MLP neurons of a small language model. Each row is named by its layer, matrix (gate and up: input weights; down: output weights) and neuron, and shows model dimensions 0-127. Each number is 500 + 40 x the weight over its row's rms, rounded and kept within 0 to 999. Numbers have three digits each. A neuron's up and down rows have the sign that makes its largest values positive.
After each neuron's rows, "fires on" lists the tokens most often at its 100 highest values on Wikipedia text that the model never trained on; "fires before" lists the tokens most often just after its 100 highest values on Wikipedia text that the model never trained on. A number after a token or word is its count.

L7.gate224:523535458489499465532466518439473497490494506531592487484457554449518510577525464557506476485552487534486520474505468513487510465456555459529472479556516451487557478540490526472518479510506535563449524466451545493527514575422409461518553467549519539500497448411518515478462548443509487511432497467488460502504565462492535507531490507483534475444443507501581417492548490510531484491525
L7.up224:475454531430471457484550526442502496474547511513540477527605567576547491508501457523425526559480479452565513434506435521384535552478477518604443404476472502521523588521522610482556523511470521468481587489485469488480516446457432548531540471518473511523487490576474437502573512484497498565551414490458522462495490434517553482470477522525495492453522511540488509481469525511532500520448
L7.down224:479541500555571469531470413495485492564480550544492491476571532566514453521525563402466481500489548466514488459494495450426480587465525513536554477480467466522554574514516455517587490518472495486468524488469550479482509459497421415487568507516463556442453485467542524511486479438471518446537530561471498502486564474474524639510572456493491486484534454474554447455507476593537446496511
fires on: " |" 59, "mer" 9
fires before: " " 42, "y" 7, " −" 6, "g" 4

L3.gate295:551542497475444502445536500534555501525517525440462488488432483566544539510487510456552533600453397493445469542453456509577451471506500467519500430519541484482549523463505513475477463453511541548527512524485510491518445541550503440489515554501548444475444556465486476494522460482504538502525493569455540478537532516568505531443495491504502541508489487514515502467546447495437519469486
L3.up295:467534526518503500495560452490538444497508480523517550428495522553444477521527434520537548504554518473471428467489525477493450501553516463541530550535465500458521547489472515545508393553536533524481505518457458518444530591506486555501575475557543513494589497597581484561484490483488486483443529554449520504524544483445591482550531467483508397516504494445501458455492529472467491474472
L3.down295:432487454479491541500546504462535429515423519491497499553480471486427384462520482501596477426532512512517466480558531517551485526484524465562505457521452554457501478543462487457504469513511442549504508525519442533502529477532452434485550480493535538524502511533553551518508504481471497495450428534521500481536494448499536457464475513510467467569497572540518471514548411491531534525518
fires on: "ly" 14, "4" 12, "3" 11, "5" 10, "7" 10, "2" 7
fires before: "," 64, " the" 6

L4.gate66:552478537528472531468508490550460446508526498431532518491538492516468497465537502485461498425419512449547539463512436483490568478515488528500479456506562535434532577508574550584511516505414423535490505525529463528438506472463482523551505466452496472514459556464485561534494489521490499504466535497453472542518535580510572531527548437534505519503443434514426511511471479454514518452489
L4.up66:520525498520562552447516563517528469485491484532489548503499492533475535534538528452390447578474492428549477493498531531510508546434595574502424437553486534531491462505452537495463556510482562507503540576413523518501601516501419532455546521516474477456440489487483497477522468495538510458488476500509525491553434453459458416517580493493481494425488519426606549525469475483514507471501
L4.down66:474518491490469512500545448537495493479490516512555530477492480539457568474467499592485558493512491485546514607387531563519503495516522474550576506406489544429505506549539493479485411491548440464538466523527448477509483507537521532529511513458512430535546457441519483460503506487397431513512461460540547459473482477474494525528500481445498581531588569511489501513533430470502456457571
fires on: " |" 42, "24" 5, "8" 5, "48" 4, "45" 4
fires before: " " 42, " |" 17, "3" 6, "7" 5

L4.gate165:521604510489559524535541399488482528539539477475574518564525457506524559493497509529487530446486469425535504492498559382502505492502537489483469453525462516538504551527521507498406514456525532545478446532486529459517493507515504608584510516509524462436477495489455484530484467563457489477505447502556567442494479575514550437537504502452503427447480437480516453494510474469526534551549
L4.up165:482544517470588486562511451460498545531540500501503531565484487447532481490502461474475507443444513505544482577513569427554528460550506521508450444495503516511496475574474522533434514553543507490462434470418454512451553475553433440546491470560466543525460512539468509450475456524504518427440443447490548551526518563511485412493593448466472507507461510414522450535478498498534465584487
L4.down165:450465414479511498435553493565458502506451561481524455480528501491610499503470498474471540616405489476576471447441450490496417554452509417515507482527523456496441505488477429418512535470466474454494529535535416495513433477518467508528514497433486504593533508487546514530519437543495477431535508517503450477461477483484501525519443559535501483445551496587498489455480471523515440500527
fires on: " |" 70, ":" 18
fires before: " " 81

L7.gate244:534494561465541573503510492554473575483470470461486449473467516477516458423522492526567485482455524613589511490564508450442489588529462465452447581513527492561512441480449569531514534526457510480489465516496432516562521497523437419486459446556527450522533524470498512465524435473481534490530470491556426475426454502453528507476485528540522505445509457432489473559544472481473551502497
L7.up244:528542516478506545485548508531455418499467495415488477498484570476467463393457539455560503495472520480503532570547564456502503582477482489359461508509456538511539437535472491495484578558481517485533474471519515469485519462453479552510478471483476526496526580511473515528561509497556505507538565437525430498470461538500485607479598523534476476431485494487536466540531464499538446423460
L7.down244:488548475545481484443524479509477502524456503543517503443543471517613553457511506419459523426438527483426546578566524459511481483494460477445452483518442481504474497525535494475611475473427469455545493493508480489410440537529499535564520494526489480547494492526527427490473559483524523488569542414530512554510526476523488519488490465508509463510558491460505472456555501557490488504518
fires on: " in" 60, " to" 28
fires before: " " 44, " the" 13

L4.gate153:541548414551539463557500471462440496481466557519568465468529499491482486469483571482554515504563464501533468522495566518500570492496459483444449462506494553510462557531440439497475523449472572562524474483529510547523485503441528493439532561529523499424437513517507489555501477505469528519517485547553487439480487490455473486501460565491486535483528525483489406523515486509480445416548
L4.up153:496527506536504431507520474373453451472456519536528487435506493475443523469496530476502454492566499492550417505498511540455518512508414470446532487506487509478551524522515386484477485493559521492506446462504442506524585493532424586546496536557522481489434510478504534496463458468477552510489492486504525495501489438552497485443489435534465539530523433433477466483521482524530524530526
L4.down153:472554445466497409501488519478455455507530550508458473440507497464554500526513479496504573557471499545483568443514574477520556461478464481480536582461517515499528481530497464507557557523499512593562495445530573504450513436443511446511441464485475497522489528500458424516530474497506503519469491467566577561486544583530514514509499477431552493475504558502458489552502450503441505495482
fires on: " |\n" 78, "\n" 15, ")\n" 5
fires before: "|" 78, "-" 22

L3.gate437:590533452414556529520531430531424440485487490468488438504536524432458500473540465446408466493505538499490492469488444567541511466522503435465539455543442458475435482516493452497513524559524486519541483509484539430492530497435465472447450548467470491519524456521533484499454526477446553526430559491547544536516459451506514517513503492512537430526547524551507477547535423473493532513533
L3.up437:566493473547477446527480487503499485539475475499530550553478547548473477540550463470559513505478528506516511511416509489446504534530487530495452514536572445456581426426446456455510496559545484397514448466489474539523512510547463482442531572492502466488554450485510486544485463421466528504520461528511549532496478451500559531461509475471491559540462454546536557482454499520494555488429
L3.down437:482469459510445559417539547532509525562493471550494531509600527479451538529469484503527506458532499513556526485495529541483504470474526539417463404488492458511507476549424522488477479553535538474476484490529575501561494472461512520441559538464485503503485527446490551568538423498529566569499465532470500450446524451439529541503516468479493467512438473489460449551490421468444456434523
fires on: " votes" 15, "d" 13, "er" 12, "iz" 10, "hem" 7, "ing" 6
fires before: " |" 21, "h" 10, "b" 9, "ul" 8, "at" 7, " to" 5

L4.gate725:549576526466495500456528464499467451516521513522525449470517531521476483522420475569440529543548455461471549443499518437583493577510436485497562539441494454548458462467520527542520474508547436518474533451518442480522497519531549530503515554555591507474518452448470515440473513580475503518589435456445456543461486511475506515441489397491469504478482534432438504478488575569542470476552
L4.up725:526496405537553492481522512500481483458457496421529494499546517466540484554530514448579520432509487479459461479451479472540478525482500485513433489478493510494457559522547486565525504543557555424577507566501561507506524539487471502502525547531556521508489478484525507441446505529468510457515531536518523444454605493586488415488549411458489497507493548460511494511546524543480498561526
L4.down725:569551487403526490446486473508516500549494470507477427498494467526548516491517464524581479490461580497528455511380477505512421482548441484567548584491478435478538581482521501490551487502496435521538524478536459529527492480556441521482483441443538460461507538419495433495468522485529587476458502509554601487432469453500555484476511487500447488481473498495513450457568521435466528476455
fires on: " |\n" 59, ".\n\n" 11, " origin" 4, "|---|---|---|---" 4
fires before: "|" 51, "ate" 9, "==" 8, "|---|---|---|---" 7

L7.gate630:502548456552512485524557602522524500466616500457496452534549526479470413480448436470501550536494434561526509541522516532457414548503535555459519505479519519556416498512435485481471510433445464522525472467444572522493571508465474531508545536500506528458436455481442493547484470464469508552472452516511474476608551450474499560572462478500456463502477479495538516449516483474596547455521
L7.up630:508540509473426584568476478548497459478483490426453532528536502504451525479452479474407593487480474487580530450492565525452536567416488484501464472457487503492548483515505478424524540531499471506425566499451528508443512503448467438475476501513485485525480389487508577528450510479520569484515471498462485479498496466520496490489509425503538532500564488498463524469493471557471453554484
L7.down630:473567453444468480431474472446539397516476539467482490460443493525534470502482489529582485541473524498570546476479484496480519425523470530516543488548437491510423415519474432477484525495506441514475470571594487439448430493496559509455483510465550460494528471457520410486532507505522521469563462546502524498492532565456480509491494482521482586586529516542525480561500478469523523497581
fires on: " |" 28, "\n" 24, "|" 18, " Cor" 8, ")\n" 7
fires before: " " 33, "-" 26, "por" 5

L7.gate290:540471548506512491465499567440546523495553564520534522473519526518486505435504490555499435528510449477484509488464510494508448515514546558551546530512461484506524448455402518393563488502460534474432517573493544499496484465490489410564468521565514503506592513516583525562496492550505514491476523512550446505516457434453443517495534543562488431522506506492456528528485532443491612511480
L7.up290:457507481518541504492485567551545505500480527536431547487532500410539549485510480534554497401550581463464491507537562492514535529524528510595576541472495518525499509490489479491514488490490551462431527514517562502561469465499518523504478482566512542462516557450427552479497554461430442496487553488510421490476571546518557437424548479552521459524485559472526532478505555409466544469477
L7.down290:479478585584544531507457516415530463466481532484527449458530498591444488563412491515463484518497448413482494495560405531532539502390535458537534510531543595485446524483509517468518489518500468453465481532540500474459548506455531495552491513508499495567477529474491500472514502501451504520483574476503464473532455548523523508480536552543517516457455530482533463535488546484516560546475
fires on: "3" 22, "0" 20, "4" 15, "7" 13, "in" 6
fires before: " |" 58, "." 16, ";" 15

L7.gate427:554415435458431536493538610420472579525480527496497522510491578508497456496479478479509484448529582548508536514493501484508495511454555518558489457480448548463533498547499516512470508486535463411413511532520470456504497529520528510578484469518512504461474564537501528522522477505492524497418494517528473448526555510448524447519505478575527528496613454463473396478510478485575568483477
L7.up427:526536481503504519487517474535418429503520477543457533519469603582469529469437516480480503558481556490506504516450655609462486500526436490585393514564486483473517512574485538451484517491454552502520398457505478437561542521500411524531504511508484549538497523541565421518537488461451541482460474516496455489423482489471439481494535465498562526502513454490458489444477478519578442535491
L7.down427:506541514414505547477505492465475525517570499476495488495458498571513503537475549555552470444509501504540459499475512558516449470552471621483467477546467531411526529547502537508472567517488519509496509492576512466570512408546460495549545534460501503537510537548513454503476502517415484537514548555494509545462504471479478476488555506504517514581407565534462456479461456518500424548544
fires on: " |" 99
fires before: " " 98

L7.gate413:445593503469455542509431441466505474499573526502558495509475537479498513521468493510492516541464506536484448530486490510521526435539542448526537462438488490512527520525554504530589508532532474418546586553461456496497480549543525504499521500517542462477533512443488517501478520550544567495498485544521416522492347497497539511534555446515483472502543499510549503444518564494489554478468
L7.up413:497578422481475534591543468499572517544486536480511493486476530466532481497528447515431494463493474520576508519520492514568478538506504417524518501478450519535536490538603512475461520432523448509515518555450528536533502487562551531533535514441539519530430502446500473537506483544488559485445551466479457547488476471446482431540496465525461455528469476411548405412513452438525493487465
L7.down413:499451531501515491663472408552515512492510524477556496564551531512489540463511464553516540518486523501536479479521484550482494480515503534449494564536490581390497482481509478504426544487491500501457535618461441494438495504514520539611500534490540521466552484473515585499474511529547505500428555496505481562538519460467552539548526512511538499517528466460561492556455470477530551497515
fires on: " " 98
fires before: "201" 13, "196" 12, "199" 11, "200" 10, "198" 10

L3.gate576:513506600544521480443521495466541515462445467492473499475565566527446525469481479500473443468515455502491506474475483463551508420487506464488449481508508513554499474507532560499550544434506460524432528469421524503461476489446486541516519506699483513532418477508514514412497507510457485501524463429490505475508487440484493417537536456435520523483510460464430475556525535472531495556433
L3.up576:472521463455463560493443471466469426473568406503443462503565490525448497444515470470507545435470480479533502441470503524516488443523428496549614477408540439510447475528542471498552460488492470514527544531451492511450488490443531460464414536501535457537464492489476481473476510516479481476543489476497541525511517520456531511520530549573463543512515491525550533525497432467549526430501
L3.down576:503488552520605430520480511490453532566462479448454543483432481518391466546491573445470482464484461513492526538519492539483442551517461508496530473454464458540512570512521426534534502505536504542486550487476551568463470555468486468512451572552489513525521495456570480488512483468540452487527483499505565503516389532544486537485524564489475463511468524531511569482476488488470480498575
fires on: "um" 42, "hip" 21, "op" 7, "ush" 5, "om" 4, "it" 4
fires before: "ur" 18, "ar" 8, "er" 7, "i" 6, "a" 6, "ita" 5

L7.gate409:398505522550446445497488535494447550487518551504501525502510520500461553528459507463548516469487523519463505543573530487464515500498565516449490479463508427421580559502527481542505533565466558455541435509432474481511491469462420405534469469465504542511486534478503476487507558537485433539511549528486513441535473536446448512583520532443466447561466469512439488519453491483477554500512
L7.up409:505476520513496527511524541540530502498577535537473446532504488480512489582390507463494488471432544524478588459455546418509535446515548486518532532543491466508532524379512482427545517512513484525560517536481439472513472506420508453601544535485500439494491505482531504472421515544460409496465455498475401553525465497445551491556501497569472516514498460572516509446444528541495516438476
L7.down409:464495520462485458534565499450507467448474520514459478449466478512447509404468476463449558518574456522402499489525487511487487512460419457490483438503483526505555504466551458515529474479405464473551539444475517542487496506434450478468572548402537419519441552508512480455465444509513467479466471466463506509474462440528506491499570440495555525453581521502523553492513553510488491440471
fires on: " " 77, " (" 4
fires before: "195" 15, "201" 8, "200" 8, "198" 7, "197" 6, "194" 6

L4.gate348:496507485511571512442522502531465516494486495463528490447544468509513512492519486571480461545432446556482547543497515500409548478524451538563558488494417535560532446524487506504505534562546551526460476532598446562486497522561480463535598506601509488530462544482464435436513551469541475489557533585466427473545427468508524465513555520508491499472577470501573504592548487472448451513449
L4.up348:506567485483510496403551459492512491542493576475469439505531480494482511527462437510540562487444488403575476464521536527458549554531478368499488537529474491548476451597507456440538465472576521515519452493560518583477529496450493511529493419447549514502559522519501419507449454499480527542557473436472463500498502496534455512499553465506540450527553487503556482470493496509540447509467
L4.down348:454530534465502482555471545492449514500518448499532478446505474479465476561514553429520488467508500492465450550546444525469544472509524499451495480494551509444442517534461460448507444542490536531517568514444506434486536464520489488514561538510432466536495496507461517469444438485478552500464496407471526568379478480504525453564510514494483466444476384510525463457504445537486458471533
fires on: ":" 28, "born" 21, "On" 11, " By" 5, " since" 4, "F" 4
fires before: " " 52, " the" 6, " November" 5

L7.gate388:531503513439448493607477454480487499456520519532528558490468536480541582497491498459521512579498460546478502572524442470459527487485520505491577499525509494452524505488495487577578545482444465420527532508505467442479535495491483507563608462534514462537489510492576510514494433559512537525458474523465510543534545426485575516528520515484486505532463497483512472461458495471461525443499
L7.up388:486545483438538572533435447572510489503469513562464456531458499551378424498507466539468506502486495469495553453500491561482483564501572556545529507455497505442486426472502506485524476468562450504494520523543434561542545489521476510544558548494542516547588509479495466508505487476504555493510538495470476504544525493554537566507552427536549503464538490497507535491472494560455498440495
L7.down388:502534550464520477599510424509519533538495471520538484503472590517388510523550526427474496464553484472489466484483475513484460453523423493515487469492526530517477534456497502503622515529578461499516497470463480441479471538493516468557561538473497576460536485509511506470522489526479487460425492510545432459534477545491499504512557572562480531449434514481532491432533473499516560467414
fires on: " " 95
fires before: "201" 49, "202" 21, "200" 10

L4.gate345:545490458516478505493436448466463529411442510467490538457497455500506517534448516495532433440491574480491484493485501440386509468527475505463502496507490488508575534565506465523450552468522514502513495434536426503463564482481506518597405458477474509460500514442456516489461409386503506482517526434462435475488484481419488505478484500515598461550576468504437449444461443480540520506507
L4.up345:556492496478480484443622481497507463471443505441546548498484458533497553547525475597480482530476511552517484458502459528500490458482511444521508494497493473479426519485489507576447560545498515488533545472590438456528478510481546471534515451455509441569530538538525562465515494407536545459478444508489462511474493518586484486580506411452562481546491418504582543499448446458506541549488
L4.down345:464478479476512487470609435469513532507528533549522519500534482487502477447467440537555495558397515458516474489457518431495451497519489447475509500484455468527580466513492520417544483484474498561570484543513553433495489552534499593470556492571467438469445455530488452509527435512494462495493543581551483529508492555496492525492511489524513533530486489442482444549498526519467478532441
fires on: " born" 20, "On" 19, ":" 12, " on" 10, "j" 10
fires before: " " 33, " in" 16, "ani" 7

L3.gate15:505484476504479534473490515538520457508529434479571473422450514514494535485508497573420524465557494488489500538448465486444462479454480524534463471473498559551547483619417510514531470501487483522524519501580500567504469553490442486503477496486495518511523496576474448477391560517546501454493484504527469513518504543509602531480425511528490519575469464456552475536476523503435629454557
L3.up15:544442460497514530495513465463498457517525516574487561511475489483520518479519491482505489493529565526510516497513443546457448530490532522493537513505511447473471496512523463455525481419482526482510445503479405480544520507506522554506533488545525518472526461554521428564446506490472570561480417494482474452550506429504420523505438489506482471407459463474536451568540573493436550479516
L3.down15:541471547414439495540496507541449524505481526500534484547513513516451506477512532516501464504465438532465414459454494583457521454502534533477509526572543512488502485461556469534567526417528427572603561537523496575479464528466508433539516566527457552518509437520493519504456488508464523502537544501521545503563442466554503539551469459489557517472426507463526473488445488503498522500486
fires on: "\"" 89, "\"," 5
fires before: " |" 42, " (" 18, " and" 6

L3.gate82:470462554511471525478550401487434407420497524475552498473458519515552560484496513543455478544464540457523498531480491516458445519523486538551536536524612499472552528606539550481410525550536474476520474515522473471516482528481462453517553513555507467536538531585509514479517410447473501501520459470520551458558482477500522501463559500534418520453486457568487492474436526502547493465553
L3.up82:450559588486453509511501489534483494539465487512560567478441535513485468426518457491516542492493557560458505443447546504494496417525474471509565510560508407500517498510530514514480422461468532518523521531565413551460463483457497582569515554478471454458434540552500515551538463434546487524493534520502543523549458523509484470533519463521482466573453480553454465441475509482458539476512
L3.down82:504526504505530543501525526446445497492528494477510471498526550570499574452414512537527538457525464451476520482523415558481442548484502547528469497462523521453499432470473526411500465426431517432525570493513460488529491442474523412528460488524589454459490566440531468443431487505527512548521493505527484457536499555594505485561503530489511467439521468499474505554522390463519502536508
fires on: ";" 52, " |" 30, " -" 12
fires before: " " 64, " \"" 8, " Ret" 6

L7.gate742:510516566492558504494494491469485418517518505542539402449555583487496496513420537551531546498552526514483555498531566509515577502436540532510524520513518437508553463496527503459506468488526522473438460474512478505415400570515500490499488487500530545552546508501449493511556420503474554485540538532442543479468447511508440543493449463509527530493557529517529482471493596494466454472496
L7.up742:491410484536597473530517518412492535459557567523520513479498494425464506537426468610498479516495522568541511555489550485539512531463473488462531505480521494472458470489534448559506467500517449501522527468550560520478488497544454463458413495522469500499509543478457554564494520510429449515451460480607509481424486464458439545399512470528557538488458479473519475471526506539427497437526
L7.down742:484488540543443444467600564535513488497474525484486472483495494568546497511510513575496488571484492452529482517485571418457503577568489437494479491511497468540524475457511449502450454448540543515486539478501525445531494459424530486522526466432475440469488473483465572501547568457486509498434490596508517447465508501497359489498512443515456458495533453497542505507492456493490562471440
fires on: " " 36, "\n" 25, ":" 10, ".\n" 4
fires before: "-" 27, "2" 8, "4" 8, "1" 6, "3" 6

L7.gate195:489525501466520553545439521491530534487556494551461537481523523540552523553550477464569525556513485408555491552505478456509499442532579491486575469482460518516531486511511520503522541517521495483554477476475491581488508518483523462538531570525476536493606440459457521514501504516570532502515517546549557491499469410490505555483576610490488408537538456508494535541498516505485576517508
L7.up195:446488535483506501473535495501552443516526467482478513582441507485466505487517575544526545472568522536467513510524437489481515441492498542510477444455530471483559502443515482506463602485525469528532451487550426463487414568434433505523542542529555454474521534560544493466480491470578500480513553484437509524542498429506483557569602537547511508481451474503496530568466509510503529485499
L7.down195:521474427521481489547504506518457526486493505572534553505469519448438463471547529456461490470571458471430502561396502480429456564516460545491489478518508587464516494493549398426539475436474467515494457537551524508476446490526513472481473548498474512497513472548496505484445450576461468491504473540490477484473522526524521480588509469498505535575507515509508519488456511573487442479437
fires on: " " 88
fires before: "201" 23, "200" 12, "202" 9, "199" 7, "198" 7, "," 6

L4.gate63:492531540447539481533457458500447477450522523471552485477452516495489489509417515553517518550530518489460478613468482509657546522484507527498524470505445430511450515537454478473497457472463554536459580524507452450466528465525487495468482596506539501564508527519471482464526509497427521483542492556499538516478479497537525513424510503486530476528472457496489468442423435518500497427459
L4.up63:491514527475439538507525493486513441526481548503510511484487542574418567501491522565391567491486460489475518547571556519547489473496552521525493501497458494521519451493515465546529511475506497469500477495514575424491476473438550420502535504519502636496514537436482496561477479525543499535514535530504565590436458463547483554489544541544555378464520452538444462475506468510486459436462
L4.down63:543490468553487581505471474460595441537494437561463450441513511445464453521483491489525476526489481529444539468556487539495491476551501502519521490441436524423526519546529483518570529515521442522429555465481428507462541445486429491439519537483549478497483535487524463499540508519545523503517464510495535533506451433498507526487597432509472430574482536471430478510535550491454618511501
fires on: " |\n" 53, " is" 32, " was" 11
fires before: " a" 27, "|" 19, " an" 12, "|---|---|---|---|---|\n" 10, "|---|---|---|---" 9, "|---|---|---|---|\n" 7

L4.gate722:523539576469440524506516499471467570504508512471498524500486479576426530479546464532486508502450518550514475561400509490532503459550459472413534479498534522463469561505532534438478541531487484559525392509498482531422481476485487455490511482474489544495466533470540521433501500491506493496513546523467534529560491513529540423424412546533547473482624561502446417514497493534463495532462
L4.up722:514449533435446435506501443478480503472488477504524471430500469467480554526413469472514497451554400503482589464510454540552469470524521537467522488480595528533542421529531507491469559533517507471551443490552490506510502542498481406501477443520511551540511516521534416506547478511468583533485448525560462419462480505450448538446459622542471519479488535546556439583464547579539474476493
L4.down722:496514514545497513453474494499514478512473470514496568459523448524598485447405558482448569525545426513495440519489450497571506491488485475516485501434504486500434505572497464456482512499475592563486492547547525422521454560511487462531497464586578481578452490482489451553507493510496462567429525485504468485519502473430506555484518471527494527516572490467543548523493493516562413390534
fires on: " |\n" 94
fires before: "|" 87

L3.gate182:440465427487523443478465500458488524565486473552489502496537525588472503478471478466569506473460528500447520576459478458547501466488587481440514457531456505633494521472520399518444507490506477439543535556511418496516463481538442542429462482462501539497456498444512413456533535504588530450495512448480493483492478512449390473542474460455492447455503532537552489471517497525460488484526
L3.up182:465465510569421543605607482445521524499475497512512529551523473493499480439557444478572516442517573529464530482473523485601438425474517447480475472552504582490551538523585501494501466439491485461506543508566496501449547539519395496497468543499482459516509540538483528486512505476521556523465528507490499488447438571504468513533508474515428445476518524503552526469505524459513470522499
L3.down182:440453503599483473568459484531455479502491546468463520499559490534547511494516540470491567515506523525547536475485448484494509515418462413481527549618441531520513521484464417495494503469423519543510457558540506537501501498579540548556560460505520535478514498554461535534482529416532491492475507492474504488495500598527471451539503462469485508523553483541475457528514493530454485551564
fires on: ";" 50, "-" 6, " and" 5, "a" 4
fires before: " " 25, " H" 17, " A" 16

L7.gate576:559468523537521479410560500492556522494539548532572497587530556575536565500491542483510518527502514443436441477527517491458530524532477493483529512510516475442497465476529404495469521533547515444483498494489489510506536436475530577545535558492463529533460512535483419508502478512503501518456467549540468528499527507547482656536480535408412431474598493494524532528437577529505484433436
L7.up576:459554418554503492427439471540534511461530482433486513526480498520511534435550581518543508494396478483415508458529555486490470453515473504500488448504442505484466490464467479567458489449462495532438485530496461566503549349517503473454485491445470557512444497522553485499540488474481453487499484488463491519506513487616493560548459543529557524547608440526484433453455563498520461505451
L7.down576:431438480525456481557457466471562489484521467487507469491495442484419542507523486505511568581518506503483452389531509527480464510422561464546494535490508512511508499521548459551545522543494496517524470482526486514520521464483474533519517669456451479528512454598512502548490498583524495545524492559513550485549478471462502563451503565491517482466561483546506427503545508547483528520468
fires on: "," 64, "." 21, ")" 9
fires before: "000" 20, "7" 10, " was" 8, "6" 6, "8" 5, "3" 4

L7.gate554:531450546556574441511454431493457482465502468517509508481549493502528472576450451562518497474498441460486556511538464577511525506559523450521510512564521499581419481501500444498567497414524445566516494521458502460501553505505496482489463468468462446495566506526477459479578460570489547474467524537539510472517527527530527446398475529451428527405438460475525581507550500494565537542570
L7.up554:517468467450596519526479445482519506488512477589471471456508540538536546556499578520521462512485483445474455528563527534500501530491486505525477492532445477513423507474538493471497492508486429473502483483533514521475510524488566490513425497513429393511514473480482476480541503511474551478508581456521536543470537520466443555434556621476576501502582468546462557513552523460501475477532
L7.down554:489585514492546532429428407470492495490452511464548588481570543516426458520505524458478512453501477455479561424538520563469487502574537440543543491515438477483513472519483490558486521482500473532506547474498472529551522492440476456469444524541489476496482503537546476473491501544429567486568486599492509545514511535496486492505532489502534519485566450560476496459509505531457496589514
fires on: "uk" 20, "ak" 11, "ok" 8, "am" 6, "um" 5, "ush" 5
fires before: "i" 33, "o" 8, "u" 6, "a" 5, "oto" 4, "ita" 4

L7.gate101:516517455443424479510510491524496563493553522489465462490542549487553439516497516519522509522486443501584520442536548548452535518531555452421497549525461498532441505497498500440495507459597522463566485553463447479516489525515463486537494450436546566490503478450386552482476480480434528468503507470407542558494459553598512504537450477447527528455480560543512521501550420589508473485503
L7.up101:540483494468530443540462507491447483421506544547478435455510504470494535470515507474455544555476421548477457588459507467492476486478477502510495463470531569537505433471520486509529530489479588495429478496512503516557506459498492473518493428522423554521420421415495472538488500515520461454455433529477522469515516487500473452487561504587533480579526529515552516556506428525468520456528
L7.down101:475523479486481528469491546532506498464509505520545488500463614571465482496459458540462495462493532481592571464481461576579503445519469456458581573480461460493448519525501469459460491575526479562490498503492466500450497578553472531546453461439491547520448532467424556558545464516533514514464477451493487473491510535457520518529453477511486550556488488513456493411544457518492474602496
fires on: "\n" 81, ")\n" 10
fires before: "-" 96

L7.gate647:462514501536499461633448472480541495528542552520562506511573566525584440549430546521507532505525526437586482535473550447458509471516459528527522511445469469525495481444520531477489551512452511487542448528441470474471465502485526464428506528502506495513392497405458413514487483409477492502584494529480508528491497506463466502474485479503493448533522451419500526516476437529416468531500
L7.up647:538428494527513440436582535584441448563484531494477475461505466437488501492473485436491554461473548495466483523538471524552563421428428545492511490492461506532557550505497426468498538549499472544506506529505513534553471532504539423549559525487533485489482471522527546468524567483538510598475457469536490419594544487535470504532504470534492558507488521468563445477405501481455443495532
L7.down647:500560543479486492417472503487442514460542469502454473549440484499381515551486556475483441500520546530451519490503483463484454469567467527486571509471515558486517537500482479549587527494483416517487435511521492473532496468497450521476582577536486480471475470490475447502537461479456442475504534476480537439482534466506493591489457552524530538459547531516409420508521550512531503534490
fires on: " |\n" 99
fires before: "|" 96

L7.gate532:451584495471527568546475478475480543553536472506527515407402509481578520416496470456482486514493484533488523539474539574479545445507489491458546456520485495487482519497558505483455561470486472445535486540505434494468499549450444557507464460483465483453454501471469501505528457495462483472475414432502500485484532530414503549535494468429541519504506468540508499471475537542555537471485
L7.up532:444534484505535552488512528566481576552545541455464482426462543482513480468457509496499483492440497556502502501574549533517522494529573455454471487546511560496462483628587489516536502548494493505474514507478436485533531487482423475574547458549485556510506464488460454468495443451403477485405423539463508530456499454464506539610582456507498524511510478527438434511514533463500473489411
L7.down532:492534504519486498519501510422400493484470432484532467446504447448590483529518545509530543445527460440480510533435501490461508575482483531525502517517543534492464468516517500550561516446479509494483462440501479522495513486509502547581569491564493491500495545475490488511545448548523552577510461303488520461440482492344500471543455449537520451451530519504488523488533531502520461531448
fires on: "|" 54, " |" 32, "===" 7, "====" 4
fires before: " " 54, " Total" 7, " January" 4